From a checkpoint of a small transformer trained on Wikipedia.
Training: a variant of Muon for these matrices, 377M tokens, 6347 steps.
MLP neurons of a small language model. Each row is named by its layer, matrix (up: input weights) and neuron, and shows model dimensions 0-191. Each number is 500 + 40 x the weight over its row's rms, rounded and kept within 0 to 999. Numbers have three digits each.
After each neuron's rows, "fires in" lists the words (lower case) most often at its 100 highest values on Wikipedia text that the model never trained on.

L2.up33:490526443376428498508456518525534495525497554565493523523512454449513548445514470476547484496469462504458463493562487465480482481487504440483484558480493481565441474536506544538538491502529500502521512546520500442567510492504515499438556476434447499524533532546501463548464457511469514504568468447480489508553476512450572382545471533584481485417519448513497411437499486430493527539460463513523503493570521534493475486444493497449487517482456494547457543503409540398458446513575503492496494503507479511491452533471460518530585490596504445495528514508417452559509529551450481537
fires in: "left", "moved", "then", "preceded", "moving"

L2.up524:470462464406550524481523548449471466493484525456533443494577455562523481539421491534455554473544473534480509504470510509503466475534509577573479458454535523530476446490498507416502494506543516508542560545424535545442468529498513449480553590416461522529485498460485416485508420581506595418504502563582453525487482493485506464491509513544458533476544451484501513470461450530479546506455479519470473440486552513451523519530537500541457487524476504518475520554435501426509509546474425547544498513515469486461576509500430453460489515574536468500501524516582555535472496536486493450
fires in: "john", "jimmy", "steve", "robert", "dave", "william"

L5.up573:449471469515506517468529483560477509562459504513510596427553500500507462478524509540482487540528603552604521507559539418511423452475522507470524408453500522509539501460537486505447482465479437490521419519475523489543536476450523523414469517504483517505489513475531481466532459516491416590536559461542560526504528505515567589518519530456503531454545502475512485556501473535478511493467581534506453455469498533537561449503510503445532517404471526552534530561491468551474497531479582499444495493545588531486519457515543516453499462442506504576517475487505408484503464486547510534
fires in: "its", "his", "the", "of", "whose", "their"

L8.up823:506569444453484524492428437460533508501490513543464538498516575526565514509514484486497530534490429513525480535523530449456438549470509533456449481519532546439446434487517470431526556570436547440537495489453461501510494495488530499458545524537563534516451495451515509576502617506550457421476544520496504547504484545501612550497504482419484479456490502540491481602493507422472468518527572540492500446433524507527609450513493484528522552482511506562474543486535531491486477515546501485553508495529457440495486506482479564557419498455482523505430462532526547513561513450500451476
fires in: "to", "not", "would", "will"

L5.up319:442502561466502482490484536571533465504531525491512502579568475439471528528526570495527486421506437502515520504503476494452504483523498563479470482475512510553450566514527491483543480518485501533518473577470484547475489424512544435452405532486480451469488490549535538411495531457473551512541544502450484425485486448523529472532579480428518443523478502450535538547482482437455537427450492512594494481499482493539537494505511422485508526517586497501500512491407540546485558541514553538510452543547540450494465540440462527495422588484555477503551465466445472537524488461399505477
fires in: "of", "a", "were"

L2.up173:515509529505463475442516448483538474505462533437548527464509488571530457541530502434578446523491528521476581465521515494522386511487524410504504489451535519487484523468441477442505595457486420455494457556496463540532442563472527490518502510391502476521461502511488517530522538565503472427460494530552518477490521441523446514522510495466502551441467526477527469490549539439543432527473456518521482543431564481515455467567499499491518516478519519519565476498460567551546454523446458467426543495590519491448508520532493530445433444475445584508468470531501487504540471555530453440
fires in: "he", "she"

L8.up213:458415462467524480559503532492482532548423494526509451515485448509572481512481460528486490577474462418482560419541458445473473501532508485498505587482538439499454508499492489524446574500502510450453563478544465476440544481545480532520559548512468468503464484507457487510512517516488451552452576404484451525473463524509469455441561490457477537450512452501488543482523492566485505401540547418448498395497452561507524472421543559481521501520500496525420539472453498500475549502521474429433489535479529465509493449492532484411511417458496531476513543493468504475487487464476437475
fires in: "january", "april", "march", "december", "october", "february"

L8.up372:464502513418530551510507556472556513453552515497487563466597514491560472486548517489519531540458476468491468428552525497463530410504445501486527530505499460513477518447508534512514515517537429438503499493566453545541471466476557520470503449510470574584514515536491519484581504546505492485539528510474577525600445492514569537551518480505474455426489526489454545502509471498472516534522483470455503519462515506453535572631503552445477509557541513523481524509479459508574524511537531523543521514490437515613484512492495520509445546450538530579511600480498468542540473569442525535
fires in: "3", "4", "had", "7", "2"

L8.up894:465485513466501544562487422442458464553439516484445473469518520500418505547541457560515433551432461522485477456432491487413476556505514538463482455515490423448489499476496487534592516563543546477478511528525527493488487433469589546498562420453541555487486597509478560524496485531441564537463488475483515578547579506496416519576444511482518435576490492450480474535486471459510545471449533518482457542496544523487569476463516457457494444478478528562477482443582552438452475446474531456522476539468508495486508460511498500492477516473477460464511461514487433525514502508505476514
fires in: "has", "had", "have", "late", "ve", "since"

L2.up651:452514485503519568441397468475476546439508506510544404484560586507492448443509477529510518483558506496515567535563502514565504495472508463523563569496543503560511478532462461507444501493505497468533462541534542478567424472489468519434526579455495523582458494615503481467530581506475507469506494558532505460541463423513481520455453502534431532532491496502449551548509507527500513529446592547486482475540508500517452487508594467465484493493554534533480516506510454479503507519513474577404470598497523518459551458566470524516459497501522507453427535508487528469530524547450509526
fires in: "not", "never", "only", "whether", "ruff"

L2.up596:491521496522415461506467489494547456515457496492463460466527533410584471484486499487485459571484504490571546558463526477553526493450500540463457461513493499420510552555466480505508478532440472546468531414605524480505575483502544469557466486537522526516535489492403466527564540562481546476486504537493571543505557548505460557563486488445493569517487534499483500501512528509538416503510519567402476501526461454571502502448490465499469468529554486502504511478481473534536522460521597515444526558576525553524440495508470588451496512522531551487543473551579491511561526499545470466
fires in: "third", "first", "second", "fourth", "4th"

L9.up545:467445473421480434481508562496458505465497516521423453533483440498445509475507484513547511595487451479456525467459583514436475505513467497415550459592531453575476553509460464495485489492555469512466510513528525519438468566512520469456551422506478526524460474530513553534507522477492569542465521463469505478519474465437431542484542452437433545543449511495476518499516482496500522432487571513484517535556523473586472502437448501500420533484455571543481535451457507461538446491461592508508513530480538480457482448473483480555508474519539396577539451495510460520527447505449511493
fires in: "as", "also", "is", "however"

L8.up487:480581439518492491532540528503498450524505460484467538509563514514456496501450562571483543539460489491525482459532435522533559412503516502513481463480451507493437486504486481431455528478492480523480573554573527487516510494495470485509524472394552465445512476478522498592549520546489437468488443436490485507554502538562540441590515448482440481498444492529450544520545505446519527512547435514433524475549544582432483481465473523493491591505528527540538522517474555489511585485517445483434462474495370530502506478487494530477470427509435518466484476458484494482530567478546467564
fires in: "it", "that", "and", "she", "who"

L5.up554:470501514487488623472446504478519508464432530549573533524474523500455494451526532500498544478422526491459494433503562472546531527470506514493575484476486497476486558567496467514473520417497432462467444542498523483499531454445552555517526477508467508512483433466548570617461486482530496501513490469486569501463553580581533534430486504511493532553512483494507475475559467432410482467527437517527414495502526557519536496470536549533509594539492431536519542466514486565530475519508562480467450495544475533525597542548517530509508447582478505434477516497551465501509512509514464548
fires in: "that", "who", "such", "which", "the"

L8.up221:459522496475461498488511493468432539507497450533474487454567509559485510507568498500550491546530465450592509463476515496538484543452486511438471484547501484548454599478474500448487461544484496487496559500506548484460555482550461573588534516511448537538511473474477485519534449535469556474490486492473520564468538443485456526488466440443516465471490465505598475548498493561475510524558466454504534456391539458465516530524529451518569585462544511542557557468501504470479516491467457495459451493589433407499608490536488560532526444500515542489541539474418517536546510532556516498
fires in: "not", "to", "can", "also", "ve", "could"

L9.up516:494493549455501449498454525421503531528487499504428528444507567577458460470451519532494485539532519437511500528490506520477502491535422529504501496538485534421454497518378420512456505454558484417470477577521472546420533498531558489490489513477516551508461496469570439523548571525437518483480464459501525530567504495551531461411539512515498487521472585488459490488537424528476458463477493441535530495517413542504516502494481514448519572493521434514497532504502548532545454460502516509461501493540441511443524524402511513533515441516516539504457514512457480526629570537541473487
fires in: "that", "i", "which", "who", "to", "it"

L3.up476:427527430450525520498523532521535526500562496467486529488500574513472532499554565563479430569570458552482447494532496462503492498521559525508509566532539506576485490516510539523523525527496559479538526523498608523414523480477514490471527509478478564576496480512412515526518484535502504542498552581489562494502455512596539503445414473501526529525470470487508567594455436581510447471511499441460452521464470500483533525512485539479515552490503469482465563449521520505534528459551503563519544489504477517523439425433526482484483515445434544416419486512441507552480481561513527499
fires in: "not", "never"

L5.up842:468526469552490512480449476492522499441478531488536522509494549539438517525476467532495544444516457424429533438528551476486528524477452459461469403504453403535431487522468477436461488486455475501485554521547444479556519435494473488504486504516501497445423477438530436505504525546503553471451481545483581493515545430530526550518510545556516529539496550551517483504537508450472477490478458423558546471484451444539568460542488549524455560519470499555528486596524519392490494449439460475509511522556492565534541515570504433516494522601513536494543494454487441465486511516445497513
fires in: "that", "by", "who", "in", "for", "from"

L8.up938:494499569433515412487477531472521500436469529534485556466483507566567536525542557455509480497529554586493528497471509511500453523494458458444524492525541518486475457522460440535483536476616516476486472471476568547552487484493497513503475494551527546518470482475535444524541544559529501494538518495444494547466440519574485516536486526596560504428403456577542457460506483469534502472464608393481492490478561540463505476555456476477496553487513451461488562453565506479509517525524525508503535474555486479597545468474495508524461447502471523480505471525489572547543489499577473571
fires in: "to"

L5.up801:503505530467527512488518550502554466499481527427475504428481566455493479506562514494547495505512569488464545540491482435581520524451448565526512465439517516453465524573493454521492507401461497517536484479544472533515540499485567487534424523492475531478544459423521460412496526471477552578426526416495509564498579463585461460475556488497470559516508558531432548511467487505487453506568470558474499527536451564529509520510445495526523567558523539521519580529492478460492509526522527505520457546517560508502493531524513472553523543524489485465405448546542452454448499541460522588
fires in: "such", "that", "after", "to", "same", "despite"

L3.up456:459508517450473500473415525511496486435520484485594449474503532532486445467463500533430529564512523519536487514481577526512461532445494547462527511459535531441523443491487466454473488552529510503568539448523502486524596507502531530490452497427506558463458522508511492452526454519519544490551430484554523510491501404553560535451566542435500524524433457577518513491540507459424468455489458473503518492495534527477498606386435482556501467577509514484502525517554554466500482533553496523489474483520479461503494517397475466494484468494502520503415445569466565497526490424545458514
fires in: "would", "can", "could", "did"

L5.up164:486445440551504510495454492477546483536442484532500466496444496561464503519455453535448472482438546465458526494519523503511512495487530529496512481428494491493470574463461437503503564500461430477494556559445410490493536546451509506555612448528537523535443418592496536492468475468502514516486397442527572464491444392438462478507550457525395469479519501571465480485529473521486455523492470501553428490518487533500598505511469462550478540533522549500576478468492483541451465493478519533495535484530499504465528504510563458544554465509520473531501460524461494458483528502460540600
fires in: "that", "and", "which", "also"

L9.up935:377546520442507493502407528534529503517451475559563442580515544422506465491487503552563495447487456394535470499495476474480512469514462493451550489473565483483497519436501444523539525524533521481493460517515489572468517477555482430498577591442540516570445588469496516509521524509475449480515507456537498548542429429470475557473518458476533532518409507509552541577526521541506497472478536455536492445520495503503513500434489531507484566501506393479476471442493492461500413482471471519495497563530533479502559452513511555459505490534453524450570482556531502473495510491472489491
fires in: "was", "played", "also", "be", "and"

L2.up689:464463445465468511537477502480520480465526536548504526613477481475548598514487481451529467534463440478532544520504416502464496512465462446525580518479494511495546502514486551555495434441524525470564457515523519406564509479587548528467570540480485399547478533526511494555471483517439475519521492437510460445470554504443499456518466559562518539457501417508482453525551451415476483469456421430490469479537503522428530509467478509466506519488508510532409510460442488429496519569503475520496519443509519515516518527530501533497506473569485465487510500472439427500549448440505503565
fires in: "through", "moved", "married", "born", "turned", "moving"

L5.up810:481497383433463519504525518485580520534542496503495513540499497437485509492532448478460516453507496492512597495533479441549472513421537526600507411506511521475508475478531558521563514527452504506547557480406486543477560499498532505498436523472555472483425471501529475512521467513534449495512493474516433468549491550524507562501481493485503468514495455545468495551531558470521494518524427554552487482516465520497618519479481541505472505472553372446516557494471559592465555528528452458471485444500521421477407571523493553493490478498534496474462451486453502471523477535444457499
fires in: "to", "would", "spent"

L8.up817:546479442512579476428480516523442527442427479504542562458465529476581524533412449463497499507526521499461470546589466505479581478487509473508471460444480561488535464441420474459468565499505468521508481501485560480479472479494492479535413470482469514496438490550428528430538536523518442510523511489564464512495549493501493576518560525468504511483394499528473458479498461540507512539518539544510607454492535532524513541475457397510479556576553503434453468503507446466429515426506460460514540469484505442549532454522465450536506507469484539485451446511519544541499500447484522516
fires in: "the", "served", "played", "worked", "his", "competed"

L9.up890:475509655490523506511552551504511477473396451414584461454509574518533530492492496502449472493431541507476519530504483522575454416518429510473487485519483513547422502457492504489479472448504501460575545508517527535464487554519543526441482516543545478488607488464484476432506496489444472528513511485574495437421425520460506508514500522551443508497487496479525505555476503409461526533481498514482463463543484497499509413534426508511456489551534464504525481511490551490499503420512483512543486593473451539503485490492396511458467522499527504501598485504520478477536537549535521545
fires in: "a"

L9.up253:431455546471505525450434427514525499521448454471447546522501516587469463495498452544403495478486422614531542511490469471507503418513506494483477536466582485408512514447448494472564503543521492456505586498562537521461588506507476485469502497561467607554515482502526462532538509520555505484511488463562506441506477461482473475567494416474486445546501475488558520500479459485490488537538525543529508534525479499497541491486477522509471486525576503537467548471408478501500504470488506532499545477466482414468512411494470497469472545438503483562447460505494550530436458468597522504
fires in: "to", "not", "can", "never"

L3.up665:491501471401448447477462550589527510478487533568534499478523462480513452482510451496570466498535509482493478515524513421496535565414539445514419453529542473481537439510478453463487473570438541480511482464531483474497526464470515511481418506460496542482519523543508476555491470611448467479461493553573519534478466448505487498496514489456559498476465512539532448502501515461499457483527505475542458485421555519486470520428477430510483530505501499504537574469513544497476504582560479485503511445521527370465442467459431554518449505439498553468439485543481550458582521429525464509
fires in: "would", "can", "could", "will", "should", "must"

L9.up789:542558509471517517528435505483596509513512511555434463493465525550537522519511510461512534441452510519497535485536489519429482535574456534520516535473461483548525540526544470493454450566580418502496502503547482502510491559442491537513447457512574451471463538600542508524532441532510449549417537449498557534454534526424444480509544490462489503506446568511483461515502507458515488489528465477536493464451490504550503458433566480533440484494515470445501529591508515536477477523499516542537487518511460423478587437538521564592527558519451502519574463469427487493447455496512539428
fires in: "the", "his", "s", "their"

L8.up666:480465485590497462572550451417443510468518502508442550493523451515545462547537584524461537532551526503535502543535491519457438508499497510422550522495487541489449487496490495417636434542514451475503528439555429551466475511518521541510469427532515432487479487587513465445489459537541399566440528485525472546517501514524486587510555454494470499459490511480524465490465537509464502486529444523523526447491520491521495478483444522577467486542543477523466511477452462487522479462505521503485475579590558479463548519486483506507537606471492483539505430519489554513481480454448471481
fires in: "000", "the", "its", "s"

L8.up32:528599558446377500573459478499528580465497473480513563485563573467422471474525487520537502550456483489506500485473476463496436528474501488420484485521530491479455447512484455490538530527492482496554514554451490419517471476498514493546425509459594545510544428538508498485502572575490507455461476542546488522568520503446495478487460458460505521471544574502567497484460514456538466526483530553484519440427527493490485502516532480565477571485519459422536502463507520498488514524506486436515548455527482514467545474412494474497462456441456559559458512563422478600505495494494528482
fires in: "to"

L3.up884:517455499502540459461530528500537492510495510433509509540443557586432499436380543578449507558456461508536439516525435484510456519497561498521500513478437522511477506470497590466494514523558521509553497503445530422470493512435561492504505538456440500508424514563497519527513503535571467475552514556504558451551494436397502454525580464476480529528440368515522492499476477465515460479457439505458514499429485490466533451559437550511511490503558501507481491527550548465513483526485447570494519530472515501581481521442517480497431487545504447493469539472512498526494455548515468521
fires in: "it", "based", "in", "originally", "built"

L8.up296:485560574529475549533412505506453495533422569506489494505506509517541493495494573513531535562541467470553505459504465470534516426492563511528448525435379482533469452510512492461461466479453469500461529464519520513492521393446507460418474600459493475500432479520505466519501485443502508491496544466549488514499522467528510535477434528479551541492380522525463532463490528552486491507466487468502541417549496517476498481592452459534533531501442495517486508558477441456481465481460530525499462539469507522557545521523484514478458581455546494531480393507516485524591455436447476535
fires in: "the", "his", "this", "that", "s"

L8.up464:484454588533439453543496481522472405452490525450481474583481501456556476408511520488458519405507548552445528562445524506443466541475516517468457542519487550549508452514484494399487492487436490455569545493511548528445534507511496488541469492532415498473452517464483539493418508529513533474505555439515449553469470462509473538476527462508472578550538525524507465549505572427522575501525475499543447542448441483446503466434400591480473518504531458535499489524504463553506493521522520514577431469512543483569465497540445489527548507486515470511512494470463488547495491452504480505
fires in: "a", "acre"

L5.up69:477489466532488436474388494496503493502472522491493481426543558514465447478466519501506415505463497491559447523497543466496560446471483476488512482455530577425455526444428457482527519474515457441475473536537536590404499465441507544577525502459527519461428491559518542444552518499471464520517507522518514514526513431488571498516533508508466451488496508503412533512508437517601538542472524479531525578508501517503416526537544437483485485517510503528558494514499484551464499511518502529376468502516460518457477446588570512545483470496503488502464506465471453554583484423513441494
fires in: "it", "and", "there", "this"

L5.up886:507417544558532481532559549479495457545451495492420493494557454593449532540574579455554536550563464495489500490528579591500543515443488544434536546482580512497425535436509487567532496523499538426527519449550509480523486460491592523514427477489526489472440516528559542491485476524490510587471507487481528465504538489482419480583464468544480499498476519458511528482536531495478518493504453542492535558536523524472467430522499565551517501466484503427474540524511519523435438525429514454453498490432490527566488480512473496496462529467537519408564488466535524481509496464508547527
fires in: "the", "at", "of", "around", "towards", "approximately"

L9.up953:536552508458589451531466449498499493573475529619463466508525503487517440469537534480459502510454499547445541463438504513444525495503521502565445534552469551442459521513475431515483484529504507499527489499467476481512439474552493511486539388515546540516493513495493533465492511549532508543572496527635559466548426535499471502457540550522537493483495493506449483491468495434513584502519481442549504553520425468482514533493514496522495524453494448406500506573464448435449500445408519465495427536428477436549567496496504411491524512512535539524504497494480499458534531537529455514
fires in: "for", "with", "put"

L3.up730:546439485539486483491467467455494535522517528460425462554438504532416589535492521519427454480492479457550478476471462465550554486417475508544538406422452478490515499523459450500458448529572525454569477527531527522481479419477524492488548491524481534466449540495484554477480473474493539526401453532450493486558478466516493515445399457498464489539506536515477490479507457521545419481500470492499491462523536509481536487441531461475524518505501474512547554461490505490476522551434556504528490564404415381443514437522489481514537496525526448394481470513510517517470457544522500518
fires in: "early", "has", "have", "only", "used"

L5.up410:414517511514497545506560484544456521565473525546470476486548416494447511476476546469592535490486421514501514493469542482449515482482535453490499486489564475554515521527515535430498503523507468488517527474501521509431412552523475480535535524523466506457367574526474465530460409501485481456548519522480495541567502585500548547541521484412414460512457540490551468526492525515459614503473504500503535527464496542523516589477450516496471493473523504569511549499487530450407555476473516591523455515501525487498531548512554534535479514500508492510508535595523509415506541541490448512
fires in: "as", "is", "was"

L3.up111:537507498492513500505506501473517451528568487487438509438450540543486512531510461594466476490496538486440427517525522514462521461526502572451509467519478486458492505502558557554521406427452551482525560477576462524521493493503534518487423438523485508497558405508492490418506571448514514490489454522452442484612473541515428465531500452485507534515481500513440491507478416468501501380491511560446511593511500454495446534463514536439438483532495471494566533571480488494496543532454516551462504525574508562508524508569416487474515466449513519507505547496516558475552453483536501509
fires in: "years", "life", "period", "time", "year", "months"

L5.up729:527496477454553444490521478478445440485519572482537490549530499451479518465505545526574488451454505509496471559497423553503537569556499538487610452443469440536462533521446589497569501417466472510528547504475476411507486459518510484502539481510462514446501464460512511544567476553441504536460509512484524479476618503502435503481511434525476468475477430536540543537606500556470460499549460436531524494489520521512470521499523534565464530515565440546468524540439461521509472541538486522519492499540540523542533580489449487523451522455540477507529488456480498601482446570497511504
fires in: "the", "that", "such", "this", "his"

L8.up953:483356503403539501419456468601433445491454474494547477462428480552504533444524519506554456506520480499479550519495463374552463513495496450505497508552455463521486526518456526454508526443474478470556438516506506490427476513504530532533569512512500470484514500466543510544492440458475498492562508452429536460506519503473486456469430472520452527530461444495557527486537457456478589493458504451517541504499503547531433498441484528493464472525530491525482561486523496521501473556499603535456446475459513540530504471510500536453380487494549470487500489448539435479512441463517509481
fires in: "a", "this", "the", "meuse"

L9.up901:550455542439476487553473468572411468510485500473476467512484484490498588485510500508512519447460471516492585528462481478508518513407460496519583469518553520458458453451505464525419573480551522499489530584500535493448513430487457485467414534465463473438433505505445491481425517401518509481475573478563501497506431454484460529553495491432452485479500494461582450539456530468537477529432520514510481523493465508583471485522502503407514542468525492479531498468498487500535476424552567560563458510505489507509436513481438430489522509422500497508562518496563503555501506510459535542
fires in: "a"

L8.up266:563547499495474523512507462551542517410586432512452536447538499522470558469544536513491474544541519530480491540573447523446460464504469423454446515476544466511456547460507437494514447496518557484542528508552541459488563467508534464471498480555545461559598474543466471474559534526453463533547486531488572539513464508446525456517565444564496533460502558484500479489523544598485487525498489487432539488470493501508552482520551467445453455470493475396493503510524492511559476456569497492440447470534465470490476506497470437558461476507494527430465485491481583450594523568487488468
fires in: "3", "4", "to", "8", "5"

L8.up770:525528517522392552469551522487539432436549491475546490496551555478548479544460476500482475498515478421471537543484487451463532516471485458506465525482477495488467511521437523474549484490503513455438522512444457507485451484470468403441445542501474479610514540490543475421529479538457507514591525491468540462460536482392521455516460551493462459536462547501442517543544512476532483547480544437421601485474474538549527506504456455481408544516493463513527512608522522548490510496515549513479460507549518478517503526574519501563507439509521462445470480444515426453554484502500499551
fires in: "3", "4", "7", "a", "2004", "preceded"

L2.up386:465506513476470549552532469489490487522552480527510580540515481510447520522460530505565481483510463459419566456539494486585511490469485506526449534461490485554427545522488494544474478515435488489496495420469488596403499515436491471478470515522459521425483573534455483418572540537471489501416566534448526566472510530472497465474509440521537445470528483489546446519472424543545488439489534485479504496514462539528518546517450597444512447502514387476425496527516535458515533488549511454463500499482487581535541482505444466544527485500503506486532454517594551500542523570528491545
fires in: "september", "february", "march", "december", "swissquote", "may"

L2.up8:541505472560505536516507570478497534571524576488482509418447486504525533571471470494463453488441530559503579471531471549564474549422504519520417485523472464472453547534480464523507504488432454429431506523566433449601526507562514533416439537513458495496529541494491516488496511483563446535443524487503518483425518431551508501524469507478495489485531478491589477511470557522558527434491448517469453479502485445483513517482469487513511457464407473460532558449460509514551488439471533505513549417511558522471420484499513493450487432487488523501563466475553513461499445530578509515
fires in: "of", "transcription"

L3.up413:540483459484466470487514486501515459502551594506598518539525453478523501499490496553486580509574483520422471527539566462514531490496458420557560495512530501442486554541446458547503478529500492499534476517476473524512508449527503517459538460536476558510475429521473513491484491473486494530480541490545476567538420464443530465433454534454536512526551554618529531545432482488509464492482561461499427547536454515531530469575398510503458439497578449425522529544538424520506524482488464562499509496529519534512402473492452425512557508494526489431491491507449543490533525548519555512
fires in: "at", "by"

L2.up454:432488476488490494534498479502457465458516513505493464498655498481544521485540505539490462580519519521549455504498499470514517500498531487479499564555514411511509508504477493499475472533469469410540564531601511507491600538500489524506443515504473523477488564494486477549526506520498534484520524551460545404493467410539550479540503559440489484462472518504508544455523489480489473516481493431527452543468547516513528580500456457605516514558413524492549560397510547515529427525514528499581450448523518454474445500446510467539508495467520523453516478554485523563497465400447509482
fires in: "can", "may", "will", "could", "should"

L8.up890:541571502523496492533435484492506493490499529455472495434494546527514519503452490459391565485433507485481505489506473488557479511502449455487524508528494519462396481545580490468505511504501458492492509453469530624493489451481567564456542418511512435494439462523517528418519505529487484519498537457449492531517426468455467511498584481582520480473481502535481447481493507477520516599533519447521446441482504500418498401506472475541526531524457548521485538422477488536558465567507544535500502505588492497515483536605497454437524531473490474457492440537504497462428470529527491571
fires in: "and", "by", "the", "with", "her", "s"

L3.up809:492442504453511484455426494481522496555458493462507533496507516527557486523525495408511469519463496475508517409521540543486527509495492457531480497494519473511505459480446460432547552409524465483486489516543523428487544506522501512521457463499457449467466363521531591537540422563488544495428522502497500478539577458410457611548521506469634505573459457486475530561528486437521513470509556486551479521515475564508489460471526509493519485482550511473519465552507565418470451482481527513463524508516487522483468582459538487492497421506464531510526514480441474482507528532460428468
fires in: "he", "she", "chen", "bach"

L2.up263:464489512517497469496574433473472492541452530502526531471489495446555479498490513497460469529471482537509418539505451535513562489504465411380526481487536525518531451486441533476477616470579515463565541511473492490447553486487490472526504506478460577510560542495542500506565473496465436481447480492480498483534589455510472500484408564425469419472507450493535506485520491484513534488548491434501488559512531495555456430489460462453520534542474491477475493480499464440501478434515450497500560498565530521477406427464499457528430489551429573489568501502548462425477500502529464460
fires in: "it", "its"

L9.up355:488453470502566495586498576524566513407538575554463573498544417478575547500460556526503490451537456516525467480521572490420466468503512529530517525511407526486445550452461479529471521484436537493522451580534565527497540452509505513491486498529548539495401479526429541479461489509536503482488503501497539507540544447584478594479441518471534478499455557487561485530491479485538489456459412510537478493470488449449466520483543540550463455503547540486486480461490529471501545478541431475475481506492482506548452486547527515385513493516445483482509478413474521497504472545503561489
fires in: "at", "people"

L3.up43:479474488451528489535440520480441410453489476525372501522534535485548493506517498528537501537547479475512589489471449476506467526461494458479522551559504495613520506466614488465506530556512472447499528524522548520553521495527508511458476520448558494448454515535524502521483476550476469561518521398488502567480548407479515496555523529511514482473470453488484483542482449517591453507461470534546526513522533467513483477517482555543449442475509478447512458524478502477531464632526473500446465449505492513468495450509397476540411521519504521455567403520525460487501460527526534486
fires in: "s", "austrian", "its", "estonian", "romanian", "russian"

L2.up813:469488520518494485519514498420469468503520493498550468473554492517479500457569521558512532554489468402498476509537495581492522468505490513449510481529493526508510541484522474503468411493484508515519546554481563561519474540521482505519429469414439532466500491494528441456489500429488533464501485598525551508510531504409411517459588545512503571445525523465458534538453501564465476473445461575481528501475534414567491493504587537531501472464556500460480575482464533502477498490470556484502496468480503549431538539557484498503458526390522526512487489515561596502571418448467543521
fires in: "year", "time", "years", "day", "week", "months"

L8.up563:505524439563552537473483481481497508487416516472449508512480542463562537495488505467470479490501502539536471521486489486467416480534505572505547524453535517514439504538491482522501528460476452580594435523506476502502532511412470479488466469488552499517460492508525423573540488546496504438586488523534476573623444436381450488446617501466410548508568525518553444515495457560454520459483406498501457483497516492579497492504565475492482500543465505454498483522510468502501504479514499529580523477499494508486515407523468469492506494475521455576537494556518492514525504464515508563
fires in: "on", "2022", "2023", "2024", "2012"

L8.up714:489570543471413571535450470445587565486510468543526457560540534476463519553536516561497530505522529461547585549480452547542511522374488536506496446565496475468499502550454522536492536515509498520534424509467531517482457469478466574490464435537495521464525535496464496535502478542478533488481437456565551476508468546555505523463536513510514501527426427536456387453558493494512471470470595485519550507541490474489516461524468542524521471513514473516478506491472451527526474518498469508531497435500438493520507467443460563554469445592451493500469479572468467512514489537452519601
fires in: "to", "with", "after", "for", "did"

L2.up611:468562484478539527473473554498517476503551494540508514508493537433487470535479557476518475522550424478434455491568531518481479462466473454546543570565516515450430500577464455545526498518495430544503472555517482467493502490523517524459413508552562578503550477512467446537504425490415518504519486507547507571508489521510482471520512464509454537509581518489572511481511491488498481564430478425479455580484553517524624549530457582517456531469540492455485527434461495507525501413513526485513480498575577468487544515563452518504463446432540536457538524502520533483508516547565523552
fires in: "on", "under", "at", "atlas", "in"